Weights of a small GPT-style language model, trained from scratch on English Wikipedia.
Size: width 512, 8 heads of 64 (1 for keys and values), MLP 2048 SwiGLU.
Architecture: RMSNorm before each block, no biases in attention or MLP, untied embeddings.
MLP neurons of a small language model. Each row is named by its layer, matrix (down: output weights) and neuron, and shows model dimensions 357-484. Each number is 128 + 24 x the weight over its row's rms, rounded and kept within 0 to 255. Numbers have three digits each. A neuron's up and down rows have the sign that makes its largest values positive.
A block is one neuron, or neurons of one layer that tend to fire together. After each block is what it responds to, as a language model described it from the Wikipedia text at the highest values.

L4.down98:124111136123138176110116120125099149160121134130126103110141096133122153102168176152115108129136106092121091111139142118127115126142146094096174160161151131121147087108140163113064104090111078127143130123138142121152118102096134123210129158164104098125145186148176160137128126108104154128113122093135158123153125113135150136153166150110148111099147146094115137168160155117093099193101
L4.down372:136105109109139140092117115065129110155140134151114127130083086078139146121107106162116133133140104115170064139117123137143096144177189155109139111123142085167081153146150101097121141115132118125118143117147116113150159098118074168125116108089153129117159134141105147115115138136144113120132130150122101096095140195088125133122143086129170150118151133116156112109121133133129122174138
L4.down898:137097156162085148096091125122097104126128117102101136140130086126131140132151151093156136115125163129141140108121166112108118060122120114114134137123108134115089127124154136157125153102097133120124092084123127133103101148127153088158139143176170085115131150141194187158133144074116132150105149156110109128087094133185071118111156106159171126099119094102148127129135103110103148144118
L4.down1528:109124107117115170128107109101140088111134114135140122132115079170141147070129130133090132098135118143134139122106114076143132119120103148142113156122134087108126102098158107163141111160125093073120143126091089095156141115163132138124138117169129139114101100134070150149072141145136131143149098144127116166153149130088125140118094142112080180065129154119100126125074151159116164113104
Words in biography personal-life sections that lead toward spouses and children, such as two in had two sons, married to, their, younger sister; weaker on scattered tokens in tables and other prose.

L2.down396:132106132172113110162143141079152103135129156122105138138171084104110138106145161151110131159118132112127081123141115112125101124157124145131100128146126120103120085129087124114120093100138122171139106107139098096089160123152135091150135096119146134134100137158121104105116135185133155132136141167073113110110101162145129103151130101151127125129129105119131129160173153127102100150143
L2.down449:115111141110096156158157069154141159119117111147120164143159127153154111112121059139109111090109123131115118133116143098169142100156131136098167117149086134104098137107124097111105127157161087151111086134113113159135159157156158117122116142114160106105096116130120139130101142132131122103124140150162100113128096081142092144136132161149098124079138123119085094134151140191160141164180
L2.down615:150095138111132146092114132109163112118110098175144125158110141124121132082133101192094147129145119112120161138124151136171107104122146116133140159118135163101080112104153138169103106106142175156139135127126120137035102116082148149120103143110155120136172141131139131151088123130176146134139135134123147120146132075164159166142122122121128105139125139119118130096128106064113121127110
L2.down1907:171072072097109140132118116130113110097100157141132150122106147122149095124133086107113139048108133164125133142139119171122178159111100079124185134066123113129136116100130126152137135146177130170152123120131165154117125148119168119136145098120124117130139109092114135072135170129128123143145075126162133080121135115139109159128170167105130114119153106110118143136110154143139150135132
Dashes or "to" joining two dates or years in ranges, as in birth–death spans, terms in office, and list entries like "December 26 –"; also section-heading "==" markers.

L2.down307:168118117141148140114145142106107149123136092153098092157129123127155118134128091163124122109161130121144127157128116138102129138151118126134115118158123104094168138122145054179159130137138116115098122107078101123125142078165146141128113108155084093119118159097124150175141133150186124105115126126122124118139127133123124114173159149121135146106160120094140130162125097116109137125131
L2.down890:155154132124117150129160192077111162166144117089130112117113129151132138133116133166107156106146148100129128126136096137108175125127130148100148114153144141150125119138103107137146107135108142103127128149100077109078166145098097141147114111130149122121106098089168122105099163137139119089150134127111177131121138142119148121109134111151132154118140132147169095066151155159124163164118
L2.down1097:108192100134072109114164121130128106133110162127169137107171141145122150130084162099086123169085103116122116160085167116179081130101157146148072121104137120103091125102131137158106127110153125104138108126167115155128162137146133136103151140139123137128119080105115151124089127108130073113136147119124129135172132137149123109130133167103121137127162145151140122106149144133131166120141
L2.down1164:159154093120108106161151114128120098084133106095163125104137107122144118127094180126125119127112136114141090121080086134161148174130128142134097136121118132128157071083141157109128095124092084134171115091096110144103121131143129104129147133109162101116156142092103121115132100126159097145128134098118124150136101152108085131119117126124188162115101113137091121101112144121164116133132
Mostly the dash opening a new field in Wikipedia infobox lists (Born, Mother, Country) and table-cell pipes, plus weaker cases of "is" after an article's opening subject.

L5.down873:113135105138129149134204129148140130152137121072072122078151114122156086141153117171149095143101114161107100137123132170148125149126125157156124167135118118137101164135109132141123125155119124107139169115110121091127161096122112125190079150113158126150151118114134150106094095096165148132119080160096124133092149108141111143107138143116084171145121110102099114091092160139112171108120
The "is"/"was" (sometimes "a"/"an") right after the title subject and its parenthetical dates in an article's first sentence, e.g. "(born 1977) is"; also weakly table header cells.

L5.down1882:120126115147146123162106114138104131126147095128132111138143147166065112157109127113138120150107105148153109115089134138094170114141107138132147129145127202098133131100144089105124124126142179098134115083114125119137119144161114129134113122177147119113145137121123106164087146178126096157159119181112104131126146074119123122105100135147125119144124169124159117078143107133133099130109
Closing tokens of dates and codes, such as "to" after a start year (1951 to), a year's last digit (201-4), or letters of abbreviations (EDT, USMA, ISBN).

L4.down449:153153131119102160092118123120107096138158166111142141140169168098082131094144075144146126081137117098127136141127150110126159123150095096203101164122121153123108154118175125120118085124122142176140144070171130136085120127096159124139093107101089178128152130143106171142088105128105137142138133143160139153130141120132137142107093143118093133118140138134174140138138114137076113162173
L4.down865:154116143085089145134116139130125189124116109151201115111156071140079102158142131107120113115122135154151089119113116135127105125118137137105123130130126149134150107134134136075139150169149120145117126131116137138126090142145132137117158154090109147155122175199141162124134167163109163122137111146182130180101122104105113119115109129139134154140111159121124145072100148160125096165170
L4.down1184:133189097118099119102095102132120165077127153106139134148156127145122144090135105101077099096122156154147137102132112099145082132141171125136110105119143093139140153126109129114156122182108102124110160121151078098143130161140148159124110122141124140119112136186113096137105132095150106152146145146132099148177119084162147120155141140136144091097136155113154097148116177085136175138116
L4.down1373:133114111146131143126118152116114141098167152149136089133131116107101148150147123145149128158167142094099120152169137133098138130105137110152115122121096112109135145107156132099122122109167177172127118094143085109095129129136101076118130134125156130167090178137163181172086069182123185130122155152137156105104122115087152123116118150119122158132162082141147137163102133115124119126139
Fires on the conjunction or connector linking two paired items, mostly between two numbers or dates: between 2008 and 2011, 16th or, crease to.